Weights of a small transformer language model: 142M tokens.
MLP neurons of a small language model. Each row is named by its layer, matrix (up: input weights) and neuron, and shows model dimensions 48-111. Each number is 200 + 30 x the weight over its row's rms, rounded and kept within 0 to 999.
After each neuron's rows, "fires after" lists the tokens most often just before its 100 highest values on Wikipedia text that the model never trained on. A number after a token or word is its count.

L11.up42,185,187,232,243,179,200,193,233,191,177,230,159,204,204,166,189,190,144,215,185,162,222,174,195,195,210,218,230,204,179,245,156,220,245,193,247,197,209,211,221,201,225,145,221,281,196,227,158,218,156,316,155,204,210,231,251,208,169,201,160,221,181,166,204
fires after: " |" 84, " " 16

L10.up597,261,201,204,222,198,185,188,232,121,239,246,165,248,179,210,183,189,189,203,166,200,228,253,157,216,186,218,161,194,187,238,242,179,173,208,194,229,217,167,255,216,214,161,208,178,183,230,233,158,204,197,187,204,177,179,172,171,208,199,218,188,207,155,235
fires after: " is" 31, "," 18, " in" 10, " and" 4

L7.up103,161,222,188,149,229,231,216,196,245,185,201,208,246,159,164,195,195,199,231,177,188,169,155,247,192,215,171,192,249,205,200,215,233,171,170,226,175,205,188,176,165,192,148,270,238,159,190,181,217,202,223,214,193,276,191,146,189,147,188,219,192,206,219,196
fires after: " " 35, " |" 25, "-" 11, " (" 9, "1" 5

L14.up514,235,176,236,187,193,251,163,175,196,156,265,115,212,201,188,192,221,159,228,153,161,231,194,178,197,216,198,231,222,209,162,186,205,224,188,235,175,192,182,190,191,202,158,214,193,167,197,184,172,199,238,182,220,186,216,206,224,180,222,160,240,174,184,170
fires after: " " 64, " |" 8, " −" 4, " January" 4

L12.up468,171,126,179,181,197,285,189,224,208,217,192,136,189,221,179,206,201,167,236,225,197,225,161,220,174,206,200,220,237,160,222,182,196,202,205,196,177,213,197,226,254,160,215,215,202,235,263,205,193,144,206,167,206,178,144,216,203,105,191,254,158,206,145,224
fires after: "\n" 74, " |" 7, ";" 6, "7" 4

L7.up71,213,180,212,226,229,173,220,235,176,213,229,203,202,198,157,199,231,184,239,216,185,178,183,197,176,190,297,211,249,161,212,191,200,241,202,225,126,212,199,235,195,174,223,187,250,209,240,153,186,181,228,147,177,213,183,250,185,171,207,190,185,202,208,184
fires after: "0" 19, "2" 14, "8" 13, "4" 12, "5" 11

L10.up625,238,159,183,169,191,209,240,203,148,213,196,153,145,196,131,140,171,180,227,204,228,185,219,236,242,201,176,189,246,196,225,215,183,196,205,202,95,205,220,162,199,196,221,165,203,195,206,232,217,191,240,184,199,198,164,207,218,163,154,249,195,214,143,162
fires after: " he" 32, " He" 31, "\n" 19, " She" 5, " who" 4

L12.up511,238,180,190,199,192,169,191,169,187,197,234,181,184,170,204,246,260,210,240,166,224,246,234,254,176,168,224,196,233,144,200,188,167,149,206,184,205,164,182,199,218,175,200,208,259,169,186,201,207,173,170,181,198,207,203,211,138,226,199,224,151,176,207,165
fires after: " (" 31, "\n" 24, "," 11, ")" 8

L12.up159,284,196,202,151,173,203,197,142,199,210,215,154,229,174,194,178,214,163,197,249,190,267,202,231,240,249,223,259,240,219,250,176,179,197,195,251,130,226,184,243,183,213,189,144,197,196,215,155,182,246,205,147,206,178,175,205,155,181,183,212,179,164,174,176
fires after: "9" 17, "8" 14, " from" 12, "6" 6, " " 6, " in" 5

L14.up448,232,244,201,188,231,222,197,178,182,193,232,179,206,234,179,220,214,147,243,213,131,205,204,195,196,194,198,226,234,157,251,192,197,213,187,194,156,230,287,232,221,253,182,193,205,142,200,202,166,246,252,177,233,230,191,255,201,155,212,166,184,203,141,172
fires after: " the" 14, "1" 14, " United" 12, "2" 10, " " 9

L2.up384,213,207,161,202,218,242,166,164,207,237,266,216,214,195,173,206,212,196,249,235,172,205,212,207,202,166,266,205,196,215,217,230,195,211,168,225,157,205,206,200,229,176,157,212,176,200,236,202,210,189,259,182,172,235,167,178,117,143,198,201,181,230,168,205
fires after: "2" 30, "0" 23, "." 6, "6" 6, "1" 5, "5" 5

L6.up345,194,193,224,172,239,229,152,180,182,208,175,203,197,219,175,182,169,152,224,249,186,231,165,201,204,178,185,279,215,164,274,212,203,198,162,181,145,195,216,184,196,115,184,204,235,160,138,197,181,178,272,194,197,201,195,181,161,178,183,186,147,163,178,217
fires after: " |" 30, "|" 21, "." 4, "-" 4

L4.up275,269,201,141,235,219,235,166,194,216,144,218,218,196,224,223,189,197,244,200,212,221,183,219,224,201,179,201,233,206,209,198,180,243,203,212,229,181,175,147,246,158,138,155,162,189,154,206,256,204,245,198,182,207,201,235,187,144,176,225,149,202,185,231,201
fires after: " |" 23, "|" 15, "|---|" 7, "|---|---|" 5, "---|---|---|---|" 5, "\n" 4

L6.up87,238,187,167,212,193,144,223,196,159,199,230,175,173,196,184,215,234,191,214,172,180,208,196,244,137,152,242,234,239,176,222,248,195,190,214,203,175,224,198,203,255,180,194,148,219,237,270,178,182,201,235,182,211,192,208,239,150,182,235,215,208,161,194,240
fires after: " " 42, "4" 8, "0" 8, "1" 8, "2" 6, "6" 5

L7.up376,229,205,157,202,207,203,149,192,167,225,206,186,242,208,151,186,189,165,218,187,204,217,201,185,265,129,205,270,214,163,219,159,219,174,189,159,180,128,233,188,173,184,216,226,282,181,184,250,228,165,219,176,189,189,185,198,207,179,217,178,204,157,139,194
fires after: " |" 52, ":" 12, "-" 6, "|" 6

L14.up762,136,163,218,271,183,233,141,206,206,186,222,196,212,196,187,200,225,182,225,154,231,208,222,177,252,208,179,232,250,222,203,214,183,194,195,212,196,223,161,230,154,174,252,213,230,254,207,218,169,216,205,163,125,212,234,258,184,180,208,149,180,174,220,195
fires after: " " 59

L12.up8,239,195,206,239,179,236,161,198,235,210,195,191,260,247,178,230,171,217,192,171,128,281,210,188,203,146,183,196,219,201,278,211,217,245,176,213,172,193,250,211,185,222,210,150,155,177,215,199,186,245,211,199,189,194,224,247,193,142,205,221,227,163,204,176
fires after: " the" 69, " The" 13, "The" 9

L3.up725,267,165,151,207,225,195,187,186,129,220,182,187,235,235,161,225,200,139,204,198,198,192,181,209,188,183,231,226,280,192,247,202,189,209,199,262,191,191,199,177,245,195,185,140,180,239,177,213,166,211,241,138,169,237,160,201,161,202,191,208,212,207,207,211
fires after: "\n" 53, " of" 6

L11.up580,230,156,201,215,153,220,185,226,217,175,213,171,207,208,167,177,199,141,239,183,203,205,205,196,183,195,210,230,207,198,199,175,251,240,196,271,190,228,203,208,212,177,169,193,262,213,222,197,191,164,283,134,195,196,211,227,207,144,208,171,200,187,193,233
fires after: " |" 39, " " 39, "1" 5, "3" 5

L6.up414,154,221,204,140,240,229,198,202,197,177,223,209,270,208,187,220,165,164,212,230,148,155,134,259,202,199,184,200,232,209,213,191,200,175,183,210,167,169,270,135,168,200,195,249,260,132,191,179,206,191,234,207,201,255,173,181,205,134,141,245,129,229,199,202
fires after: " (" 24, "\n" 23, " \"" 16, "==" 11, "===" 11, "-" 6

L12.up767,183,195,200,218,206,224,214,188,209,175,205,168,270,238,226,215,280,180,178,205,194,211,165,207,213,232,241,202,188,183,232,214,174,201,169,160,232,218,272,233,228,249,142,209,225,163,237,207,165,237,199,193,209,246,169,197,188,178,156,202,236,173,154,240
fires after: " the" 21, " The" 17, " that" 11, "." 8, "The" 5, " This" 4

L6.up522,235,207,208,215,211,223,160,175,198,181,193,189,251,279,207,186,187,208,226,172,178,264,215,249,204,183,197,215,157,194,237,197,154,199,184,190,127,230,155,208,175,170,181,163,242,200,206,198,176,220,202,199,212,168,205,166,145,141,183,203,148,178,249,148
fires after: " " 40, "|" 11, " \"" 8, " |" 7, "\n" 4, "-" 4

L10.up750,225,190,177,201,175,196,204,184,177,237,211,178,211,198,104,186,270,184,239,257,227,220,193,141,204,162,221,238,182,163,211,213,209,236,167,223,171,230,232,200,248,175,176,200,200,255,196,167,190,154,255,191,172,215,184,215,190,202,184,193,184,203,156,282
fires after: " " 64

L6.up443,147,224,178,155,255,174,178,166,167,191,183,185,276,177,178,215,161,172,196,203,176,181,160,286,151,225,195,225,227,212,230,217,210,152,206,212,212,220,237,195,168,195,214,254,223,200,215,182,180,174,232,199,166,264,245,196,178,145,197,219,186,227,237,215
fires after: " |" 48, " " 16, "|" 8, "\n" 8, " \"" 4

L14.up475,240,181,194,166,171,233,188,169,203,208,202,168,206,213,191,199,241,185,211,194,185,224,179,197,187,197,220,242,170,150,211,192,202,236,180,225,162,213,222,224,214,204,184,191,198,221,251,205,241,198,224,228,213,197,161,231,150,177,171,175,200,157,198,244
fires after: " " 38, " No" 10, " S" 8, "e" 7

L14.up545,172,194,181,204,201,210,169,212,164,224,220,158,215,233,208,206,243,166,222,179,145,202,215,209,252,168,190,168,193,181,179,175,211,245,197,197,153,202,232,170,201,237,206,192,202,222,269,282,202,145,224,226,177,188,180,208,223,158,171,175,188,197,233,164
fires after: " " 39, "-" 8, " to" 7, " \"" 7, " |" 5, " (" 4

L14.up123,189,226,222,177,228,219,173,196,165,242,249,218,148,178,218,260,216,193,205,181,252,228,255,173,267,175,231,189,245,213,220,213,190,219,105,202,244,242,166,141,212,215,151,213,192,235,157,200,211,222,195,191,212,175,160,228,190,221,144,179,206,239,207,266
fires after: " (" 43, "1" 14, "2" 10, "3" 10, "/" 7, "N" 6

L12.up42,191,170,149,269,250,251,127,149,129,207,176,172,205,134,150,177,189,175,231,228,144,246,209,178,188,169,197,212,234,229,175,222,213,225,209,223,213,232,167,139,304,225,193,158,192,226,199,260,233,168,238,181,169,160,172,249,166,174,230,253,192,192,207,219
fires after: " " 71, " Me" 6, " A" 5

L11.up534,265,212,158,178,193,166,268,220,130,185,249,156,213,160,221,218,190,203,190,208,181,207,190,229,181,166,197,170,249,193,211,213,197,212,221,237,188,193,147,201,235,195,216,172,153,155,205,225,204,220,185,185,219,162,140,204,178,200,213,168,163,190,183,165
fires after: "," 39, "9" 35, " c" 10, "C" 7

L11.up343,301,174,177,243,200,163,223,205,136,213,222,184,209,182,170,176,249,204,228,246,201,231,218,207,194,149,193,198,252,168,222,182,197,221,174,214,149,197,161,243,242,180,219,128,189,171,207,229,213,152,225,199,198,145,196,250,182,158,172,177,150,202,190,240
fires after: "," 21, " c" 9, " April" 8, " December" 7, " September" 6

L7.up684,206,207,200,224,174,170,200,205,198,195,209,190,214,241,194,192,229,194,218,184,190,194,219,196,160,194,253,259,225,167,257,231,207,184,210,192,179,230,231,206,207,182,201,205,270,202,199,194,177,145,286,176,194,221,233,246,193,186,242,120,242,163,183,230
fires after: " " 34, " —" 20, " |" 18, "1" 8, "0" 7

L11.up525,200,197,164,192,217,187,212,166,153,204,250,183,209,213,193,221,213,188,210,219,201,212,230,257,195,203,246,179,205,200,271,202,157,241,178,177,177,235,215,240,193,229,155,204,173,235,256,217,164,187,204,171,203,188,205,215,200,178,150,251,154,187,202,175
fires after: "," 54, " and" 27, " but" 6

L14.up100,158,224,238,176,222,230,164,177,168,171,210,199,239,174,199,217,261,159,249,140,202,203,202,215,198,185,201,241,193,239,201,209,246,231,182,238,220,221,198,162,176,214,165,160,191,213,183,195,197,198,229,183,206,182,158,214,246,200,163,248,219,163,226,189
fires after: " " 46, "e" 4, "nu" 4

L12.up538,188,175,202,222,212,214,181,162,138,201,223,174,257,132,168,208,267,176,281,168,168,177,232,210,223,224,188,185,238,216,210,186,235,257,182,215,204,189,181,230,207,162,246,169,182,191,217,252,156,220,202,182,188,187,186,179,145,191,176,237,201,190,257,199
fires after: " September" 17, " May" 14, " March" 10, " January" 9, " " 9, " February" 8

L12.up392,217,191,171,204,188,204,156,208,148,181,194,171,183,204,168,171,176,169,177,181,142,217,197,184,167,207,222,195,245,183,214,151,228,224,213,264,202,199,190,193,205,195,158,239,234,209,197,196,197,147,274,126,228,197,234,231,198,197,215,208,210,204,189,211
fires after: " |" 93, " " 5

L12.up746,203,201,186,178,136,203,194,209,172,172,241,199,229,213,122,196,180,141,227,168,156,241,190,217,198,183,240,202,215,183,217,163,207,222,204,230,206,201,204,225,198,211,202,178,240,192,186,163,196,171,323,100,218,169,210,240,190,150,213,198,212,198,166,181
fires after: " |" 62, " " 12, "″" 9, "3" 6, "---|---|---|---|" 6

L10.up184,179,165,240,195,219,207,236,225,203,180,240,144,215,190,194,232,192,209,221,119,141,245,224,178,186,180,224,167,183,173,209,214,204,205,200,214,214,185,192,177,209,196,219,171,230,173,234,158,202,197,212,146,192,189,177,218,210,184,193,215,178,178,205,170
fires after: "5" 12, "7" 12, "4" 12, "8" 11, ")" 9, "3" 9

L12.up756,165,190,216,188,186,197,193,192,218,203,238,184,226,203,141,240,168,152,220,154,135,257,241,175,161,189,220,177,218,158,194,197,189,248,203,224,178,156,245,177,206,194,157,200,241,175,201,160,234,195,264,186,166,178,208,266,262,190,227,175,195,228,207,200
fires after: "4" 19, "2" 12, "3" 11, "9" 11, "7" 8, "6" 7

L11.up587,171,198,206,242,204,242,188,182,206,193,179,162,233,202,130,210,175,152,263,175,175,234,187,188,215,180,201,220,175,190,192,178,175,198,200,190,181,183,164,231,195,175,263,193,229,172,182,161,177,174,297,133,156,196,197,230,199,174,190,212,201,197,230,164
fires after: " " 35, "1" 27, "3" 7, "2" 5

L10.up243,216,169,174,204,185,187,182,212,219,229,192,163,208,203,152,185,191,200,230,187,187,227,233,176,167,189,206,218,217,133,212,189,197,262,179,231,176,231,258,167,225,169,144,197,187,207,230,211,176,165,236,182,248,174,172,245,243,129,190,201,189,204,175,262
fires after: " " 41, "1" 19, " (" 18, "2" 8, "3" 6

L7.up161,211,219,190,164,224,288,188,179,237,204,257,176,205,219,195,134,204,176,233,168,185,209,248,275,201,157,164,224,204,182,205,273,213,176,190,182,149,186,239,192,183,192,185,172,255,144,199,224,223,203,209,196,185,203,170,165,172,186,184,229,189,222,140,205
fires after: "\n" 75, "|" 13, "-" 4

L10.up12,224,220,229,203,213,206,136,173,219,269,264,203,196,174,201,248,225,186,248,171,170,175,232,186,205,168,265,217,216,154,236,280,194,173,149,231,220,210,202,228,187,178,148,229,206,164,189,191,195,229,192,191,223,172,175,233,189,190,189,195,215,209,196,224
fires after: "2" 21, "1" 19, "4" 8, "3" 8, "6" 7, " " 6

L10.up627,224,204,202,201,206,240,120,184,233,211,164,222,212,223,230,212,242,216,229,182,170,214,207,210,168,182,239,228,192,206,236,215,199,227,174,232,167,151,241,232,178,216,177,236,185,201,234,227,146,215,196,205,142,203,229,206,208,224,214,221,219,147,215,240
fires after: " the" 24, " The" 14, "'" 8, " a" 8, " −" 7, " its" 4

L7.up680,218,183,155,254,208,242,186,198,172,210,223,172,225,187,159,193,213,159,260,166,149,211,196,158,202,180,248,178,215,175,202,186,189,248,150,272,182,203,212,202,222,223,183,213,204,222,203,197,203,154,270,135,163,209,157,221,183,172,183,214,202,192,214,195
fires after: " " 79, " (" 7, "." 4

L6.up311,225,205,162,210,183,200,203,195,147,224,243,112,200,197,227,205,234,219,211,194,215,201,230,238,199,232,260,181,202,207,200,205,189,199,190,205,206,239,200,208,210,249,142,240,206,200,274,269,151,239,185,174,210,219,213,212,184,210,205,198,203,230,153,203
fires after: "," 39, " and" 6, " in" 6, " announced" 4

L10.up371,204,192,137,136,242,232,198,181,233,226,233,180,263,154,191,249,213,198,225,212,141,218,172,176,223,215,187,214,241,221,208,257,245,247,165,247,143,222,188,225,221,229,194,188,228,210,269,176,188,209,212,169,196,174,180,235,195,200,173,227,187,161,213,196
fires after: " the" 37, "1" 9, " in" 7, " " 6, " The" 6

L12.up308,219,219,138,206,212,214,212,211,203,199,241,200,265,208,214,195,249,198,212,192,182,221,218,147,217,183,214,179,184,198,251,188,220,223,211,229,216,196,270,230,229,202,190,156,168,158,243,160,170,215,204,205,170,226,248,200,201,181,209,186,206,206,209,220
fires after: " the" 53, "al" 6, "li" 4, " The" 4, " " 4

L10.up397,200,166,259,209,239,143,183,183,182,169,243,244,215,148,199,244,197,208,233,219,270,221,198,294,167,195,220,199,256,199,243,239,194,191,212,198,190,227,219,172,206,192,232,200,203,170,216,181,216,220,203,156,182,207,196,175,117,193,225,194,142,200,217,177
fires after: "," 40, " Con" 19, "D" 4

L11.up753,261,230,149,224,181,255,143,175,234,229,224,227,224,233,204,193,195,229,218,199,113,188,150,216,157,202,216,201,242,221,232,193,188,199,183,227,180,223,251,217,215,246,188,221,203,182,231,182,130,202,246,187,193,258,196,211,201,162,205,244,178,173,211,241
fires after: " the" 43, " " 15, " The" 12, " −" 8, " +" 5

L3.up198,238,209,181,157,223,209,185,208,192,209,183,204,220,193,175,194,178,155,186,205,165,186,164,167,153,173,226,228,216,162,297,192,201,194,185,299,188,193,217,192,226,150,164,194,178,228,203,213,213,160,243,199,172,232,168,219,181,147,180,193,216,203,162,209
fires after: " (" 25, "\n" 21, "-" 14, "." 7, "IN" 4

L12.up67,217,177,233,237,266,200,188,232,230,201,194,110,189,195,194,188,215,184,197,181,145,234,250,149,187,240,220,216,238,198,227,207,208,244,177,209,184,189,215,192,244,233,178,174,233,180,256,254,197,168,210,192,148,174,215,226,201,233,170,226,202,208,205,167
fires after: "0" 52, "2" 7, " " 6, " September" 4

L10.up206,215,180,217,249,177,182,189,206,176,202,200,157,180,212,173,187,243,186,251,204,186,219,180,286,177,175,184,238,195,200,240,202,256,221,202,212,141,211,197,176,192,186,161,230,249,243,253,154,228,171,241,212,188,224,227,189,182,166,207,177,201,136,208,189
fires after: " " 78, " (" 9, " |" 7

L11.up714,168,182,227,223,183,192,210,210,160,196,274,186,236,194,226,233,226,188,226,175,167,246,195,233,188,216,206,207,203,200,209,205,207,202,186,174,189,216,139,237,188,230,217,207,256,239,270,175,172,213,222,155,153,186,221,224,211,166,168,155,133,247,178,186
fires after: "," 49, " " 10, " as" 5, " In" 5

L6.up471,248,182,179,214,183,208,245,194,109,193,240,161,186,200,223,228,259,196,205,198,233,228,172,291,153,222,217,198,225,201,236,209,170,180,192,172,212,220,164,216,236,190,193,218,212,230,260,225,188,156,211,206,196,229,188,229,220,206,205,259,133,211,158,196
fires after: "," 37, "\n" 19, " and" 11, "-" 5, " (" 4

L11.up376,209,200,194,222,172,194,160,210,207,227,277,165,247,210,203,249,221,176,208,164,216,253,185,182,228,174,239,168,211,131,253,240,195,175,191,170,194,175,204,175,205,192,221,197,200,233,238,263,210,149,209,173,219,204,220,207,191,182,194,152,197,145,216,203
fires after: "." 44, "/" 16, " " 9, "'" 8

L6.up195,174,219,198,189,215,274,222,204,184,192,213,166,211,223,163,176,157,169,216,243,220,215,208,165,281,187,189,208,175,169,198,182,190,228,176,174,146,190,189,189,170,151,168,219,272,167,162,239,232,123,230,190,217,175,185,160,201,208,208,214,205,183,157,179
fires after: " |" 27, "|" 14, ";" 5, ":" 4

L11.up22,203,200,198,212,236,194,186,208,111,183,198,203,217,154,192,189,218,204,203,248,236,206,211,260,166,165,223,243,260,178,273,225,162,232,209,197,175,240,205,227,252,219,219,197,194,181,212,203,214,200,197,199,171,184,218,221,175,178,196,216,206,195,198,216
fires after: "," 87, " in" 9

L14.up470,184,191,198,216,163,262,185,113,222,238,189,156,215,202,167,175,253,202,221,211,223,227,208,172,180,193,191,246,186,138,206,189,203,232,169,229,190,260,193,225,182,234,139,251,184,204,237,223,186,179,236,220,215,180,197,230,166,160,173,210,173,198,203,249
fires after: " " 83, "\n" 5, ")" 5, " \"" 4

L10.up121,185,199,204,215,233,173,226,222,189,227,194,181,180,240,185,192,221,173,262,251,190,213,175,225,168,191,178,212,216,195,202,205,198,228,183,243,99,216,207,169,222,175,148,223,264,174,258,192,227,193,239,204,189,193,204,226,205,177,191,200,156,201,183,191
fires after: " " 49, " (" 28, " a" 6, " |" 6

L6.up30,265,191,209,165,166,178,240,229,203,193,207,192,218,267,145,155,212,171,205,173,167,169,222,176,170,207,222,202,255,190,228,180,237,201,181,236,139,172,203,231,181,232,204,201,281,132,241,154,175,145,256,186,144,209,196,278,192,180,213,178,204,208,145,198
fires after: " |" 39, "0" 12, "9" 7, "3" 7, ";" 5, "2" 5

L7.up537,241,179,195,192,181,139,249,211,204,201,228,193,196,239,205,182,246,203,228,175,173,202,232,203,168,247,273,236,244,158,232,228,186,193,212,178,155,227,213,208,214,178,210,198,253,224,234,201,182,176,268,170,184,241,210,248,178,166,232,167,220,157,152,210
fires after: " —" 19, "1" 13, "0" 12, "2" 9, "5" 8, "3" 8

L12.up222,218,182,207,137,190,195,241,196,211,194,247,154,212,160,178,224,203,199,194,206,171,215,205,200,241,166,197,209,265,199,195,157,197,205,189,201,180,179,205,215,225,226,237,123,256,167,221,169,204,218,225,143,222,205,161,232,195,170,177,220,166,244,102,198
fires after: "8" 19, "9" 15, "6" 14, "4" 9, "7" 9, "1" 9

L3.up227,208,212,157,195,232,214,182,180,191,262,179,214,206,183,174,231,238,190,217,219,206,200,203,220,183,172,213,211,230,203,205,250,208,210,177,244,163,242,195,163,232,177,183,236,224,227,209,198,207,180,240,191,186,244,202,222,175,149,190,194,196,208,159,215
fires after: " " 36, "2" 19, "1" 13, "9" 7, "4" 5, "," 4

L6.up752,209,192,201,232,216,201,169,189,155,136,227,191,244,239,203,190,231,193,224,185,198,211,178,268,160,200,203,196,203,209,238,204,216,252,197,240,182,264,191,154,239,152,147,207,182,207,175,186,210,158,201,179,216,198,247,162,221,146,216,195,207,141,247,187
fires after: " " 53, " |" 29

L11.up635,180,207,187,192,209,226,188,193,223,223,250,212,268,207,187,281,197,193,223,210,166,209,246,155,166,202,171,229,215,177,194,240,217,200,175,226,184,237,227,233,213,168,184,174,177,157,269,225,143,212,209,156,175,199,185,236,212,211,223,190,156,179,216,211
fires after: " the" 21, " The" 16, " a" 8, " its" 5, " his" 4

L7.up219,200,177,198,231,195,223,172,210,182,188,191,153,215,144,163,186,232,143,207,224,197,229,177,194,212,222,212,237,197,181,276,167,288,258,194,262,175,210,200,219,211,197,180,210,228,227,166,190,209,127,264,149,185,191,226,223,186,195,205,183,274,175,219,190
fires after: " |" 72, " " 19

L10.up284,197,164,205,160,204,189,154,161,145,200,213,150,209,223,196,188,209,161,235,226,224,207,182,181,167,214,199,249,204,122,273,182,239,258,189,179,205,162,220,215,211,150,185,170,238,234,203,201,202,145,290,170,132,204,222,207,191,166,207,169,226,186,225,238
fires after: " |" 72, " " 10, "---|---|---|---|" 6, " Ref" 4, "." 4

L7.up703,222,222,188,193,173,123,232,191,183,225,241,204,204,231,162,197,263,160,213,146,194,208,186,177,158,190,234,264,224,173,232,201,155,178,209,183,135,213,204,220,199,193,235,224,230,274,236,185,205,194,239,181,168,213,214,264,179,165,250,154,184,134,140,191
fires after: "." 15, "0" 13, " —" 12, "2" 10, "1" 10

L7.up576,214,176,213,180,183,194,208,223,189,181,234,163,196,222,142,161,227,160,218,212,154,202,190,165,204,245,253,235,230,180,252,176,262,235,180,258,119,196,228,211,216,219,160,179,283,201,234,180,174,126,279,168,175,192,223,231,180,165,193,132,227,166,179,190
fires after: " |" 81, " " 15

L10.up113,194,181,199,231,198,256,188,213,165,146,252,216,212,130,141,209,220,175,234,222,231,178,180,221,202,209,220,208,267,196,194,198,216,242,163,244,165,191,168,171,192,187,196,197,190,169,185,218,112,200,252,158,169,202,193,197,187,172,147,235,210,196,232,179
fires after: " " 42, "2" 12, "1" 9, " February" 7

L11.up664,187,187,219,173,193,247,191,163,139,185,220,212,185,200,177,202,264,188,231,238,156,224,161,235,231,193,211,201,239,177,184,217,198,165,163,217,153,226,197,189,179,161,197,163,223,218,259,204,207,129,202,192,210,212,208,204,183,207,163,228,159,192,234,190
fires after: " " 42, " (" 12, " \"" 11, "==" 8, "\n" 6

L11.up631,217,173,203,180,211,249,208,210,187,161,214,154,182,179,207,175,232,151,244,192,184,215,204,246,174,197,188,245,218,186,230,228,212,148,156,198,152,220,176,177,197,200,224,179,227,200,217,186,195,204,211,181,183,149,197,181,179,139,122,269,172,158,126,204
fires after: "\n" 68, "C" 4

L10.up183,242,213,162,190,200,182,235,226,170,193,217,133,233,195,241,205,200,218,209,211,191,214,194,224,183,191,234,169,228,197,198,228,159,183,204,209,184,221,155,201,216,223,205,154,140,169,225,230,158,248,234,175,223,222,152,191,145,181,184,199,173,267,143,153
fires after: "," 35, " in" 20, " May" 7, " In" 7, " November" 5

L14.up539,178,204,215,193,217,194,201,202,172,237,209,114,215,173,152,216,193,189,185,158,153,216,255,197,193,175,213,165,216,191,217,203,181,253,200,199,179,190,193,125,211,184,230,232,256,236,230,253,230,168,201,212,206,221,221,177,163,201,152,210,221,152,186,209
fires after: " " 94

L11.up270,190,205,220,211,148,191,218,232,217,190,158,188,237,237,171,233,184,135,202,194,186,231,195,163,205,180,211,224,203,195,188,204,233,272,192,272,188,223,185,200,190,157,151,195,258,172,205,159,179,185,270,167,198,185,216,195,223,188,226,177,207,220,187,208
fires after: " |" 34, "6" 11, "8" 11, "3" 9, "4" 7

L11.up132,209,174,175,250,210,267,173,203,151,248,185,166,224,157,164,236,211,177,226,172,170,230,218,197,187,211,201,198,178,222,204,188,197,211,194,233,164,243,139,217,215,179,177,193,198,214,245,202,165,154,238,184,184,188,193,202,126,135,193,209,154,168,233,197
fires after: " " 98

L12.up653,163,195,181,158,244,245,170,153,206,204,180,162,185,222,158,181,193,208,212,258,160,208,174,194,239,208,167,198,274,236,175,232,209,192,204,248,139,274,224,134,201,162,211,219,193,224,232,226,214,224,219,191,193,234,194,198,193,194,223,282,183,210,166,211
fires after: " " 53, "\n" 6, " on" 4, " joined" 4, "On" 4

L11.up450,229,188,203,137,257,170,237,209,153,237,202,143,256,183,194,242,239,206,208,212,203,220,205,268,149,216,229,174,247,147,266,212,210,192,204,182,188,194,205,160,220,191,193,223,249,152,223,227,138,208,195,186,213,210,158,168,129,203,219,262,174,227,218,180
fires after: "," 63, " when" 9

L14.up86,144,180,222,219,229,252,133,204,200,218,180,235,268,202,179,220,256,162,229,179,176,210,198,205,237,216,208,203,201,176,141,192,207,259,158,230,227,219,206,195,177,184,161,215,252,181,213,188,195,187,248,175,204,189,230,224,202,195,153,283,229,173,202,180
fires after: " " 66, "-" 6

L10.up662,225,225,215,176,205,218,204,169,151,212,252,152,241,156,231,207,208,208,188,245,157,204,198,246,175,209,242,194,187,232,242,257,166,170,185,207,236,224,176,217,203,199,123,226,155,183,202,263,155,263,208,189,188,246,199,148,187,156,166,251,146,227,208,192
fires after: " de" 19, " in" 14, "," 13, " or" 4